Weights of a small transformer language model.
Architecture: LayerNorm before each block, learned and rotary positions, no biases in attention or MLP, tied embeddings.
Training: a variant of Muon for these matrices, 320M tokens.
MLP neurons of a small language model. Each row is named by its layer, matrix (up: input weights; down: output weights) and neuron, and shows model dimensions 128-255. Each number is 128 + 24 x the weight over its row's rms, rounded and kept within 0 to 255.
After each neuron's rows, "fires on" lists the tokens most often at its 100 highest values on Wikipedia text that the model never trained on; "fires before" lists the tokens most often just after its 100 highest values on Wikipedia text that the model never trained on.

L5.up261 [155 133 125 148 138 112 113 155 137 104 136 129  88  99 116 151 158  96 114 118 120 148 120 126 109 144 152 160  81  92 110 114 131 145  98 133 163 127 111 137 148 126 125 141 140 128 140 132 123  69 171  94 106 113 122 100 119 117  92 149 136 172 167 190 128 106 142 130 130 144 187 105 130 122 138  94 115 110 103 133 163  99 148 166 156 130 166 127 107  87 124 139 156 150 118 169 145  97 150 136 158 152 150 130 152 116 148 137 167 124 144 102 159 138 155 122 136  95 117 149 122  98 100 155 112 131 115 100]
L5.down261 [ 91  95 121  88 141 153 127 120 128 142 127 103 124 183 118 150 149 127 103  99  88 133 138 130 141 117 124 150 119 124 153 109 158 130 133 149 124 147 110 136  89 118 142 140 129 123 104  85 112 116 124 111 160 129 114 142 118 126 138 135 100 146 119 111 110 155 121 107 123  76 153 167 134 106 132 157  90  80 111 121  94 145 100 141 157 127 109 134 153 120 130 110 127 141 146 137  99  88 106 175 133 175 163 101 152 150 167 128 118 135 118 132  71 112  94 106 128 121 113 157 123 117 102 114 150 111 147 131]
fires on: ".\n\n", "==\n", " ==\n", ".\"\n\n", "\".\n\n"
fires before: "==", "===", "-", "In", "The"

L8.up1527 [147 165 149 103  87 118 106 113 158 112 127 112 157 151  98 143  61 101 141 124 132 141 166 160 111 174 107 114 145 131 142 118 154 144 113 131  94 138 129 107 119 125 104 136 105 135 140 146 126 133 144 110 173 124 188 113 136 156  99 153 123 114 147 116 127 122  73 105 100 154 175 105 160 157 123 144 145 110  71 127 108 128  75 142 129 154 147 121 120 147  99 179 161 100  64 127 183 113 123 141  92  85 111 139 138  58 105 132  84 154 200 133 109 114 130 125 135 143 125 129 136 154 108 110 120 180 124 110]
L8.down1527 [ 92 152 132  85 124  94 117 127 117 134 103 154 139 115  91 144 125 131 127 130 140 114 109 126 146 107 120 113  87 129 119 158 119 161 114 130 142 164 110 119 109 117 120 112 170 162 136 168 103 105 121 153 109 119 134 153 156 113 153  93 152  88 128 118 166 165 139 163 121 148 103 154 118 123 135 107 102 142 161 104 110  99 135 138 146 113 174 145  87 143 159 120 143 124 142  96 134 122 107 140 104 110  96 130 144 160 139 105 173 100 124  94 138 164 115 108 104 136 114 133 148 129 110 149 140 126 142 124]
fires on: " ", "4", "1", "9", "3"
fires before: "6", "4", "5", ".", "7", "8"

L5.up117 [104 104 112 114 114 206 127 118 106 126 132 130 158 115 133 114 141 128 142 102 129 133 133 125  89 120 148 187 113 109 135 154 149 137 137 135 128 124 129 161 122 124 145 169 126  93 123 101 104 139 148 145 116 130 141 104 111 151  89 128 110 160 153  96 130 133 114 141  89 129 179 159  64  76 149 117  92 135 111 128 105 117 107  73 139  92 152 104 144 135 142 119 148 128 125 138  99 128 154 136 141 100  87 128 110 132 140 120 123 147 144 118 153 156 153 145 152 150 102 171 151 111 151 142 139 112 126 143]
L5.down117 [126 128 152 140 144  88 113 131 163  86 125 106 125 121 119 130  80  86 135 136 162 113 150 112 147 112 157 115 127 101 100 121 108 111 119  69 130 141 102 137 141 144 138 126 129 163  96  83 130 130  99 112 154 159 109 132 119 134 154  85 154 122 153 137 120 124 139  97 139 131 115 116 185 187 140 138 142 151 137 132 143 155 126 138 107 161 168 159 121 142 110 111 142 167 124 132 152 129 108 115 107 146 122 151 105 136 166 137 120  97 109 133 135 108 122 128 114 100 135 139 103 167 111 116  93 142 138 133]
fires on: ".\n\n", " |\n\n", "==", ").\n\n", "\n\n"
fires before: "==", "===", "The", "In"

L5.up330 [ 98 142 150 125 167  87 145 164 126 110 106 155 139 108 143 151 134 118 129 104 145 144 117 132 113  85 148 135 138 125 125 130 143 127 120 132  93 143 139 141 126 107 133  59 141 157 126 136 133 137 124 166 129 113 117 132 126 145  98 142 112 133 135 103 137 131 141 142 146 155 121 147  99 118 158  77 144 103 122 156  99 158 145  93 152 103 170 148 144 185 109 103 126 104 142 121 111 133 132 166 174 126 127 114  92 172 115 118 150 110 132 179 198 181 158  99 102 139 115 128  87 124 114 187  88 142 112 107]
L5.down330 [ 60 115 119 110 117 124 102 140 164 106 185 115 160 175 128 131 131 154 156 103 136 140 138 115 112 151 128 122 119 143 110 134 163 114  98 119 100 102 149 108 166 151 178 139 116 157 110 150  99 132 146  57 149 161 162 107  86 156 153 138 105 150 115  63 103 156 160 125 114 123 124 141 133 142 118 114 122 125 118  97 119 126 134 119 123 133 144 167 134 130 130 101 128 111 112 130 173 123 106 106 100 158 142 128 126 146 125  95 128 168  82 129 132 119 114 161 139 134  95 109 107 118 113  99 141 124 149 145]
fires on: " |", " of", " or", "1", " (", " since"
fires before: " ", " —", "0", " the"

L5.up201 [136 138 118 147 138  91 115 155 140 133 164 174 113 119 125 107 125 135 160 110 126 128 128 127 141 126 102 121 102 127 131 136 116 105  78 179 104  76 106 124 117 113  83  91 116 117 100 139 110 102 148 108 136 140 124 141 148 113  91 125 111 145 121 115 131  95 113 106 122 121  98 151 125  91 140 101 166 131 145 175 181 167 132 153 142 101 139 112 125 144  72 146 167 108 126 124 164 128 128 133 174 108 125 146 118 133 161 136 126 127 165 153 104 161 144 136 116 166 140  80 134 144 132 107 145 137 126  97]
L5.down201 [133 104 153 125 151 135 157 159 105 111 146 153 165 131 117  86 151  75 135 132  97 172 159 121 130  99 128  67 130 126  91 114 123  98 163 137 120 104 123 163 134 155  87 109 150 168 114 164 121 150 112  94 105  82 113  64 155 114 152  93 134 131 181 113 162 181 145 125 128 139 129 119 114 105 151 148 115 149 104 145 124  96 122 137 114 130 137 100 113 160 115 169 135 106 122 138 155 100 124 143 107 136 121 154 121  88 134 171 143 143 109 167 122 121 116  97 187  92 124 133 127 131 131 138 121 156 106 153]
fires on: " |", " of", ":", ","
fires before: " "

L8.up1539 [108 184 119 121 131 138 125 118 137 121 139 153 104 101 112 125 131 132 113 157 127 131 159 106  94 173  88  98 123 117 169 109 150 168  70 146 150 146 126 169 134  94 125 129 112 141 138 126 108 141 175 156 103 106 112 113 119 139 143 131 123 138 122 144 118 125 140 127 100  87 146 146 186 130 125  90 112 156 170 135 133 113 101 123 162 142 121 114 169 102 153 123 144 145  88 106 111 110 155 102  97 124  98  93 145 139 130 106 102 131 124 169 172 170 129 109 156  90 150 175 154 102 159  93 135  79 160 132]
L8.down1539 [167 124 141 147 113 108 143 142 112 170 149 158 144 109 151 140 129 149 155 159 126  95 153 122 137 122 197  74 147  98 107 173 113 125 111 140 123 118 121 168 142 153 163 141 136  89 110 121 102 136 143  81 157 129 111 129 128 126 123 113  99 115 152 165 107 163  99 100 137 136 131 110 112 116 120 102 158 103 142 114  78  80 106 144 173 124 115 147 139  96 137 131 107  97 153  71 104 144 152 120  81  81 101 136 112 155 137 119 154 114 173 123 150 114 106 128 168 114 139 109 119 160 134 160 157 149 123  91]
fires on: "1", "0", "2", " ", "9", "5"
fires before: "0", "1", "2"

L5.up1077 [117  93 109 134 118 133 152 168  80 126 139 134 148 102  91 139 139 118 130  82 113 114 110 158 151 165 115 166 128 123 123 113 146 138  88 146  97 130 113  83 130  56 152 175 154 140 145 117 133 122 137 108 116 123 145 107 161 146 159 143 114 100  98 123 110 141  96 142  93 126 150 124 122 148 128 112 121 123 122 123 128 143 115 102 149 138 107 118 138 152 118 117 139 110 115 126 142 125 106  92 109 171  90 164 137 129 132  61 126 118  93 118 113 123 104 143 104 119  96 139 181 130 107 158 126 125 101 182]
L5.down1077 [167 108  98  70 159 109 129  93 141 128 134 122 151 104 119  95 141  51 102  83 112 132 135 135  81 124 161 107 117 122 109 120  78 155 116 138 134 116 164 150 127 124 158 120 135 144  71 116 133  93 101 114 149 125 121 104 146 102 109 139 108 145 138 109 100 145 143 153 108 147 167 147 115  99 142 158 134  98 136 135 130 152 143 135 167 141 143 125 123 116 128 115  91 158 122 127 145 126 124 152 133  92 156 154 182 111 153 121  93  93 123  90 115 100 116  93 104 104 145 164 146 141 100 170 134 117 131 112]
fires on: ".\n\n", " |\n\n", " of", ".\"\n\n"
fires before: "==", "===", "The", "In", "On"

L5.up638 [171 102 160 130 114 113 145 132 103 109 160 106 170  98 141  99 212 113 150 181 126 115 131 148 106 112 113 107  79 124 104 159 104 123  91 108 153 140 122 117 124 124 139 169 116 130 118 149 126 135 155 155 156 130 142 118  76 125  73 125 147 110 100 103  85 180 128 137 138 161  95 126 110 146 140  98 140 146 132 134 156 123 138 117 144 132 132 142 120 166  73 116 134 113 150 145 135 115 147 135 158 118 143 128 113  97 129 127  80  96 108 128 117 107 166 132 104 122  91 123 139 158  92 192  98 159 129 128]
L5.down638 [ 75 128 134 147 144  99 145 104 167 141 139 118 108 129 177  95 149 181 181 160 139 129 146 123  88 137 156 112 151 122 150 159 111 176 133 127 167  88  94 129 150 118 166 119 104 117 111 125 168 159  95 158 112 139 129 139 141 163 127  94 159 132 123 136 119 139 140 161 164 131 111  97 146 124 122 123 174 121  99 130 148 136 136 144  94 106 127 112 129 107  90  99 111 140 119 156 137 100 111 176 197  98 135 121 146 135 108 130 119 141 116 114 111 150 134 141  86 125 143 105 129 120 105  90 141 149 101 141]
fires on: " ", " part", " age", " as", "."
fires before: "1", " of", "2", " ", "3", "0"

L8.up627 [ 95 151 113 143  64 135 135 175 121 126 158 132 125 165 122 158 173 136  95 172 159 100 166 123  73 174 112 120 124 150 147 144 110 165 113 171 155 151 104 123 164 149  98 110  79 129 133 101 135 105 116  96 120 133 108 104 108 123  99 107 138 140 173 129 105 153  87 119 146 119 144 144 191 147 151  96 138 119 164 161 149 124 147 143 115 100 139 156 101 109 128 178 117 127 129 117 130 139  84 128 131  97 108 112 120 102 107 120 146 136  99 134 102 119 138 119 108 116  95  93 154 137 140  95 100 134 163 124]
L8.down627 [155 121  98 106  94 115 114 128 133 188 162 137 160  84 143 116 146 156 118 106 127 100 161 127 148 158 144  94 156 129 138 158 124 116  80 166 164 136 128 137 142 131 140 130 151 115  96 122 109 128 138 129 142  94 126 128 122 165 117 114 113 114 107 144 112 105 125 127  81 137 143 117 113 115  94 117 147 107 141 116 126 120 145 139 117 122 135 140 128 106 152 178 119 182 133 110 133 144  96 146 143 124 135 116  86 161 100 109 155 144 126 101 145 113 171 113 134 152 134 126  86 143 135 125  90 112 133 123]
fires on: "5", "2", "0", "8", "3"
fires before: "1", "0", "6", "2", "4"

L10.up906 [125 130 124 137  94 116 102 168 118 162 141 131 159 126 108 178 121 182 145 160 136 143 104 133 137 158  56 139 132 114 126 133 121 150 110 153 133 133 116 111 136 142 121 120  86 161 184 144 110  69 122 163 160 148  93 149  89 122 117 132 110 129 132 138 111 147 142 153 136 116 119 126 108 135 109 158 117 115 153 123 140 178 128 159 141 131 128 143 103  92 137 117 145 120 120  98  96 127  92 119 128 106 131 135 103 101 120 139 123 166 124 130 118 185 119 130 121 104 152  87 137 112 115  82 138 149 132 105]
L10.down906 [162 105 129 125  76 138 126 136  95  85 112 103 196 116 108  98 162  82 122 161 125 124 140 132 141 117 129 138 152 138 114 146 138  93 111  96 144 113 122 133 106 168 106 115 148 112 134 166 117 145 141 142 136  88 124 119 126 148 142 105 164 106  90 172 123 109 130 128 127 114 128 152 116  97 106 113 111 119 139 128 110 110 123 108 139 126 127 127 129 103 118 144 142 143 135 157 145 103 130 152 109 172 134 129 124 136 101  88 118  99  92  95 169 141 155 105 131 165 140 142 110 101 136 153 121 140 132 109]
fires on: "2", "1", " ", "–", "9"
fires before: "1", "0", "6", "5", "3", "2"

L5.up1002 [101 131 152 139 141 118 119 146  93 124 110 142 109 146 129 125 175 138 168 113 122 166 111 111 155 140 124 133 128 130 163 131 111  92 111 173 129 110 152 127 113 195 115  98 136 104 142 140 158 140 142  97 108 149 111 163 134 127 153 135 142 108 142 130 115 103 135 130 118 131  72 146 129 153 130  87 185 119 159 130 100  97 132 134 165  82 110  75 137 108  85 126 140 156 124 127 133 123 121 106 129 179  95 117  90 147 128 106 120 158 123 135 178 121 133 142 161 133  91 151 151 106  86 154 147 171 144 104]
L5.down1002 [123 147 120 130 183  85  87 119 144  97 151 114 106 116  81  87  83 110 165 123 105 125 136 125 110 109 157 147 114 102  98 113 152  91 112 102 146  71  95 145 116 160 129 149 124 100  76 102 106 152 157 142  95 138 119 103  91 143 101  99  86 167 116 122 132 149 114 160 122 149 136 120 139 104 141  90 169 148 133 149 136 124 135 135 138 146 153 129 130 119 107  99 114 100  90 150 151 146 119 149 137 127 127 121 131 111 113 125  62 127 153 101 141 120 148 130 145 165 137  96 117 141 140 143 161  87 122 100]
fires on: " |", " of"
fires before: " ", " —"

L2.up50 [141 142  97 141 129  91  79 161 101 205  83 132 148 119  99 190 108  98 112 109  98 140 128 145 166 116 143 153  97  94 112 132 124 104 131 125 126 135 177 104 134 124 148 101 111 138 146 112 161 100 121 127 124 133 181 151 134 167 102 153 137 152 138 166 158  96 154 120 102 125 148 129 133 127 111 134  85 119 140 148 131 131 125 126 150 136 118 175 124 134 129 172 156 106 111 152  93 148 115 102 120 141 110 139 174 108 104 108 127 118  77 123  95 147 125 108 158 176 140 142 154 119 135 110 115 117 125 184]
L2.down50 [105  95 132 107 130 138 153 110 162 122 106 182 133 118 144 100 134 112 103 147 126 131 120  97 117 155 113 122 127 129 115 112 114 131 100 113 106 106 119 101 135 125 137 186 110 145  95  89 112 122 132  84 151 127 154 106 131 103 120 138  91  96 164 103 126 122  63  99 150 125 152 129 159  74 128 105 132 153 104 103 121 139 181 144 147 138 139 166 126 134 104 130  95 135 127 113 161  90 120 155 101 145 106 106 139 173 121 116 123 151 157 130 114 118 110 106 131 136  96 162 136 170 110  97 138 109 119 116]
fires on: ".\n\n", "\".\n\n", ".\"\n\n"
fires before: "==", "In", "===", "The", "A"

L10.up582 [109 173 151 113 144  99 150 128 120 158 125 110 105 131 128 135  96 125  84 128 122 110 144 101 129 145 116 139 130 113 135 147 123 128  89 108 140 121 135 103  91 139 107 174 107 154 146 143 157 120 117 138 133  75 130 156 162 174 110 117 117 147 165 141 153 109 142 105 119 129 105 130 127 111 111  90 125 151 124 153 168 105 111 101  88 147 150  96 101 123  80 146 136 104 162 148 159 125 138 132 145 165 103 140 107 112 122 125 145 117 175  83 135 154 134  75 120  97 177  87 127 150 116 131 109 161 161 159]
L10.down582 [137 126 140 124 181  92 131 132 133 132 140  88  78  97 112 140 117 155 158 133 125 135 125 119 124 134 133  96 123 166 100 120 137 127 176  91 122 148 140 145 130 148  92  81 131 146 141 125  99 143 147 151 116 124  84 159 170 138 126 124 122 129 157 145 174 140  99  94 113 133  72 137 163 135 144 135 139 156 110 119 124 112 138  66 180 138 140 120 138 133 112 129 104 148 143 114 138 117 127 117 113 136 172 134 112 139  67 146 102  56  98 170 129 102 128 127  59 188 127 110 129 152 146 130 158 133 115 172]
fires on: " of", " |", " to", " approximately", ":", " about"
fires before: " ", " $"

L5.up43 [146 110 112 117 167 116 151 114 164 162 122 162 136 155 129 151 100  54 138 117 100 117  86 149 150 119 178 178 138 124  97 128 163 108 113  91 144 140 101 127 154 134 101 168 119  99  81 129 115 150 159  94 126 155  88 101 155 146 108 129 132 148 160 120 123 141 113 118 100  72 186 150 131 137 116 151 144 107 124 106 109 141 123 122 129 115 109 139 164 160 131 120 183 106  58  98 135 126 134 120 118 197  93 158 144  80 120  81 118 130 123 127 129 155 102 130 108 126  97 157 114 137 129 126 126 134 111 124]
L5.down43 [166 109 140  86 139 170  83 193 115 118 125 104  97 128 144 104 113 109 139 112 146 129 128 153 115 146 148 120 111  45 107 126 109 146 134 115  96 127 115 119 132 159  98 135 111 179 111 134 126 130 157  84 172 165 148 118 138 127 168 107 134 133 135 133 117 137 105 100  58 113 119 146 126 100 154 149 150 145 130 135 111  73 125  99 143 130 137 118 169 136 124 143 119 111 153 155 159 116 103 116 148 135 138 127  88 145 128 118 139 138 118 113 130 150 160 109 146 118 123 179 162 137 128  82 122 142 107 104]
fires on: ".\n\n", " |\n\n", ").\n\n"
fires before: "==", "===", "In", "The"

L8.up413 [120 157 166 124 146 128  87 102 134  96  90 106 116 151 106 152 104 110 161 161 140 115 148 136 112 161 134 118 113 105 101 119 106 144 107  88 160  74 153  70 120 137  87  83 119 159 110 138  72 147 118 126 127 142 148 129 135 148  77 101 176 162 150 167 146 112 145 115 142 152  69 133 125 113 105 130 155 157 147 151 171 122 160 107 121 154 100  89 118  83 122 122 136 111 131 160 123  88 126 113 144 125 109 150  84 149 131 121 147  92 153 110 126 131 164 126  98 131 114  82 155 144 138 130 145 163 159 139]
L8.down413 [ 98 159 130  93 105  88 156 107  72 100  90 139 159 175 140 126 138 168 119 114 142 129 157 112 134 163 142 110 129 107 127 109 151 139 145 117 124 119 162 105 100 149 110 132 107 102 133 146 136 142  87  84 122 124 102 148 159 114 142  93 144 142 174 151 217 166 151 145 138 140 114 138 117 131 120 149 141 192 101 140 101 166 143  86 143 112 114 111 116 122 100 142 143 118 149 184 166 139 118 130 122 128 141 117 165  97 155 127 127 144 129  74 168 159 155  94  72 118 148 121 156 130 133 124  91 132 133 154]
fires on: " of", ":", " at", " approximately", " age"
fires before: " ", " of", " the"

L2.up404 [173 108 152  75 124 105 168 156 102 135 141 125 174 113  92 132 153 168 118 170 121 152 122 107 175 138 122  98 144 136 172 158 115  97 146 130 110 129 133 101 130 136 112 142 115 123 116 138  97 162 165 125 151 118 111 136 113 118 152 170 135 154 123 187  84 144 136  99  95 104 196 178  95 147  93 138 136  90 107 107 136 100 138  97 141 106  96 140 151 146 142 121 145  93 149 126 146  63 103 151 125 127 147 124 136 128 158 143 111 128 114 116 106 107 102 143 146 142 109 129 131 156 162 155 164 120 111  91]
L2.down404 [121 124 145 139 119 136 144 148  85 136 137 112 141  91 137  89 139 143 131 137 144 139 136 111 145 142 147 138 129 104 129 150 136 157 137 108 136  58 139 111 135 156 131 104 115 126  82 131 146 126  90 108  74 118  93 116 150 144 174 153 104 103 146 102 131 142  98 101 112 135 187 112 132 145 148  97 136 130  87 156 134 142 112 109 133 137 155 142 110 105 100  96 129 136 143  91 104 100 104 139 122 135 161 159 119 150 107 143 156 144 173 130 145 153 136 146 150 115 117 141 128 177 110 112 136  80  89 132]
fires on: ";", " ", " |", ".", ")"
fires before: " ", " |", "0", " Ret"

L10.up475 [119 147 133 121  99 128 135 126 161 126 140 118 137 140 154 158 139 120 131 151 150 161 134 115 114 168 122 128 148  74 172 107 127 153 141 105 128 111 118 113 143 129 147 107 121  81 130 120 118 114 135 173 149 137  88 108 165  87  97 134 143 113 145 144 135 137 115 110 108 117 125 149 109 137  85 109 139 110 150 111 134 177 170 161 146 100 142 140 121 161 128 143 129  90  69 114 112 109 106 170 113 111 180 163 120 108 107 120 143 132 162 147 109 103  99 151 149 132 135 112 111 116 117  94 103 143 122 105]
L10.down475 [139 134 156 148 140  99 196 156  81 120 174 125 165 129  67 117 128 131  95 135  97 130  65  95 136 160 115 105  77 137 140 109 128 124 132 135  78  86 135 114 106 143 105 119 123 146 144 132 140 109 162 137 155 159  95 139 101 126 131 127 118 151 126 129 188  86 136 147 113 153 119 145 151 119 125 127 135 117 105 103 163 128 136 169 125  97 179 145 141 108 139 112 154 153 128 149 126 148 112 113 155 157 149 160 114 129 162 112 152 126 149 136 103 144 127  79  73 105  90 110 134 138  81 128 150 113 117 131]
fires on: "9", "0", "7", "1", "8", " ("
fires before: "6", "5", "4"

L2.up1296 [144 125 154 117 138 147 162 134 122 141 154 110 140 129 147 106 116 122 143 123 151 123 128 173 130 131 102 158 145  87 151 119 136 103 145 135 130 131 120 130 162 104 101 136 120 137 176 137 101 131 146 131 133 163 135 149 129 145 107  70 119 128 111 130  88 164 144  94 115 130 144 125  94 142 137 117 154  81 153 100 101 139 122 134 143 119 151 113 139 147  94 153 144 123 193 105 102 123 159 107 112 174 149 103 114 153 128 135 126 126 122 141 135 109 141 164 122 108 116 128  87 130 153  77 132 136 138 151]
L2.down1296 [159 177 167 110 164 142 119 175 127 133 163 153 141 158 126 111  83 184 119  99 105 108 138 153 112 140 158 121  71 114 136  87  98 165 148 111 155 160  70 135 144  96 159 114 157 139 125 112 136 124 190 116 165 182 117 104 112 134 148 131 137 116 126 137 103 110 138 158 108 101 134 132 117 135 128 146 115 111 118 126 128 160 124 125 124 132 125 145  96 166 169 148 115 130 114 151 100 164 143 126 161 114 123 133 137 178 126 150 132  98 125 145 104 127 107 141 121 111 127 156 140 152 163 133 138 125 117 156]
fires on: ")", " householder", " status", " election", " Ret", "."
fires before: " |", " |\n", " (", " and", " is", " with"

L2.up693 [128 153  90 151 130 140 111  94 111 168 109 114 140 128  96 148 112  89 118 105  97 185 128 148 142 132 126 178 100 121  43  88 152 118 112  92 124 128 129 132 151 112 121 175 114 152 118  91 114 141 121 152 137 123 125  89 101 148 126 150 113 138 163 138 113 113 103 123 131 123 199  95 137 131 110 141 101 129 131 128 129 175 152 130 158 127 112 135 143 151 123 155 137 141  98 123 163 111 131 104 120 138 128 147 136 124 114 146 134  93 104 155 129 109 109 161 123 138 145 164 144 124 149 148 120 156 160 158]
L2.down693 [ 99 107 166 135 141 148  94 136 118 167 130 161 125 151 129 129 116  85 129 117 137 140 122 129 111 137 133 161 120  87 105 139 125 157 137  95 118 143 151 164 140  88 138 163 123 125  48  94 120 117 103 131 152 135 149  62 108 130 155 155 144 162 156 106 137 153 161 121  83 111 192 120  59 116 155  77 125  96 114 148 127 148 147 142 138 132 117 128 133 134 118 125 143 139  93 160 157 115  92 107 108 163 120 102 108  98 137 119 162  97  78 112 139  99 135 128 124 125 103 131 180 123 108 130 149 131 126 124]
fires on: ".\n\n", ").\n\n", " |\n\n"
fires before: "==", "===", "In", "The", "On"

L5.up278 [132 122 107 126 111 104 113 156  78 153 134 134 137 108 118 171 161 128 139 126 105 125  84 140 143 114 117 127 140 108 117 118 173 160 141 117 155 119 135  98 105 110 108 173 181 188 141 120 141 134 163  88 115 129 114 102 145 136 148 168 129 118 169  80 169 101 121 109  92 117 129 141 108 118 156 134 127 167 116 126 151 127 133 170 170 106 152 126 140 135 112 122 147 136  92 148 167  88 143 115 138 114 137 119 130 132 140 142 133 134  85 100 129 125 137 107 142  75 140 122 139 101 142  92  88 131 146 146]
L5.down278 [116  91 124 138 131 153 162 136 101  99 153 164 132 108 120 136 116 116 160  96 156 118 134 129 103 170 116 136 165 148 148  93 117 176  91 120  87 148 121 115 142 109 138 108 131 178 112  78 142 137 135 101 111  92 136 138 109 101  98  91 105 131 166  71 109 115 188 161 142 132 149 112 143 128 135 113 105  92  87 143 111 149 115 164 185 101 114 122 168 125 106 142 100 174 137 105 107 135 131 115 100  85 144 121 134 129 112 123 133 109 128 167 132 132 140  92 107 128 142 144 125 107 136 144 154 144 108 108]
fires on: "\n", " |\n\n", ":", " of", " against", "==\n"
fires before: "-", " the", "===", "==", " United"

L2.up1596 [100 174  79 119 124 128  93 151 140  70  87 128 124 141 129 126  86  58 133 123 130 166 140 154 175  85 122 134  63 158 117 104 118 137 131 144 119 125 150 115 137 116 145 110 152 164 193  87 136 157 137 145 121 120 127 114 131 166 121 109 149 135 108 122 150 128 128 114 111 114 149 142 115 116  99 140  70 138 152 147 114 181 173 143 123 106  99  87 145 141 151 130 133 166 126 118 138 140 138 136  76 123 111 130 151 150 127 107 122 108 131 135 136 163 141 109 143 155 120 134 131 121 153 152 154 123 105 115]
L2.down1596 [155 126 164 103 116 148 135 100 131 132 121 105 120 118 170 104 167  61  89 138 173  79 100 125 120 128 134 152 155  68 107 107 147 130 137 115  97 134  96 149 115 154 144 152 117 119  63 118 142 100 118  84 141 129 164  98 125 128 142  94 155 160 178 152 127 150 111 137 135 170 116 115 151 142 169 163 158 135 104 111 114 102 110 130 126 162 147 135 109 152  86 135 137 142  92 128 158 120 146 138 145 128 105 127  95 108 143 137 131 123 141 128  97 112 124 121 113 130 137 164 135 116 103 146 140 115 141 141]
fires on: ".\n\n", "===", "\n", "==\n\n", " ==\n\n", "\n\n"
fires before: "-", "===", "==", "The", "|", "="

L10.up1554 [122 129 124 175 118  93 113 151 172 119  74  96 135 146 117 154 155 145  89  90 149 137 104 100  96 161 149 116 134 144  93 176 113 110 108 145 173  92 135  70 136 128 117 119 139 125 121 142  85 121 136  93 131 109  98 142 172 150  97 144 137 185 162 129 162 121 124 135 170 108 150 130 123 109 109 153 151 110 112 124 159 156 115 128 139  99 157 115 136 166  98 162 127 125 145 115 103  96 120 110 135 104 114 138 109 189 137 102 129 127 100 130 148 145 154 118 159 150 122 106 149 165 118 127 119 134 164 119]
L10.down1554 [120 156 146 107 137 132 168 149 127 146  99 140  85 144 148 136 109 127 122 132 117 145 157 113 115 133 154 112 140 129  97 152 137 142 129 124 143 112 129 122 136 117 101 114 138  93  90 137 118 152 130 144  78 141 108 131 153 143  81  91 124 146 100 129 136 150 145 181 130 135 128 100 145 128 117 126 110 159 152 114 133 138 111 128 154 106 112 142 146 101  94 129 110 145  95 145 106 110 106 109 139  87 134 148  63 109 149 130 103 128 131 127 107 184 129 160  89 112 126  91  74 148  89 133 140 113 120 159]
fires on: " |", " At", " at", "At", " of"
fires before: " ", " the"

L5.up152 [157 106 170 165 103 151 159 122  93 116 132 106 126 130 113 126 105 123 110 139 115 143 160 113 100 153 147 149 124 120 135 110  95 167 110  94 146 102  98 106 122 124 150 118 129 134 139 132 133 160 161 122 100  98 108 159 120 159 154 185 169 129 119 178 106 134 116 125  95 112 116 124 123 113 143 144 177 128  92 123 119 105 116  94 147 125 146  89 169 143 133 159 117 134 152 119 101 123 165 106 110 160 112 196 124 115 147 138 110 139 129 130 150  91 182 116 124 110 130  98 139 123 176 127 137 135 105 126]
L5.down152 [153 120  88  96 125 126 158 182  78 113 148 161 155 112 141 102 105 110 139 127 115 114 120 114  97 145 158 163 159 110 181  95 162 145 112 163 180 109  93 153 215 162 122 108 140 134 117 129 189 103 130 130 134 148  91 114 107 107 126 128 152 113 154  91 128 136 106  97 113 121 149 138 137 163 106 151 137 153 126 128 111 126 108 141 123 140  99 115  79 149 158 106 105 130 103 157 107 134 115 138 137 156  83 132 125 158 158 145  69 120 115 123 140  90  78 112  96 109 119 150 167 138 145 144 148  91 129 102]
fires on: ")", " —", " |"
fires before: " |", " is", " –", " ", " |\n"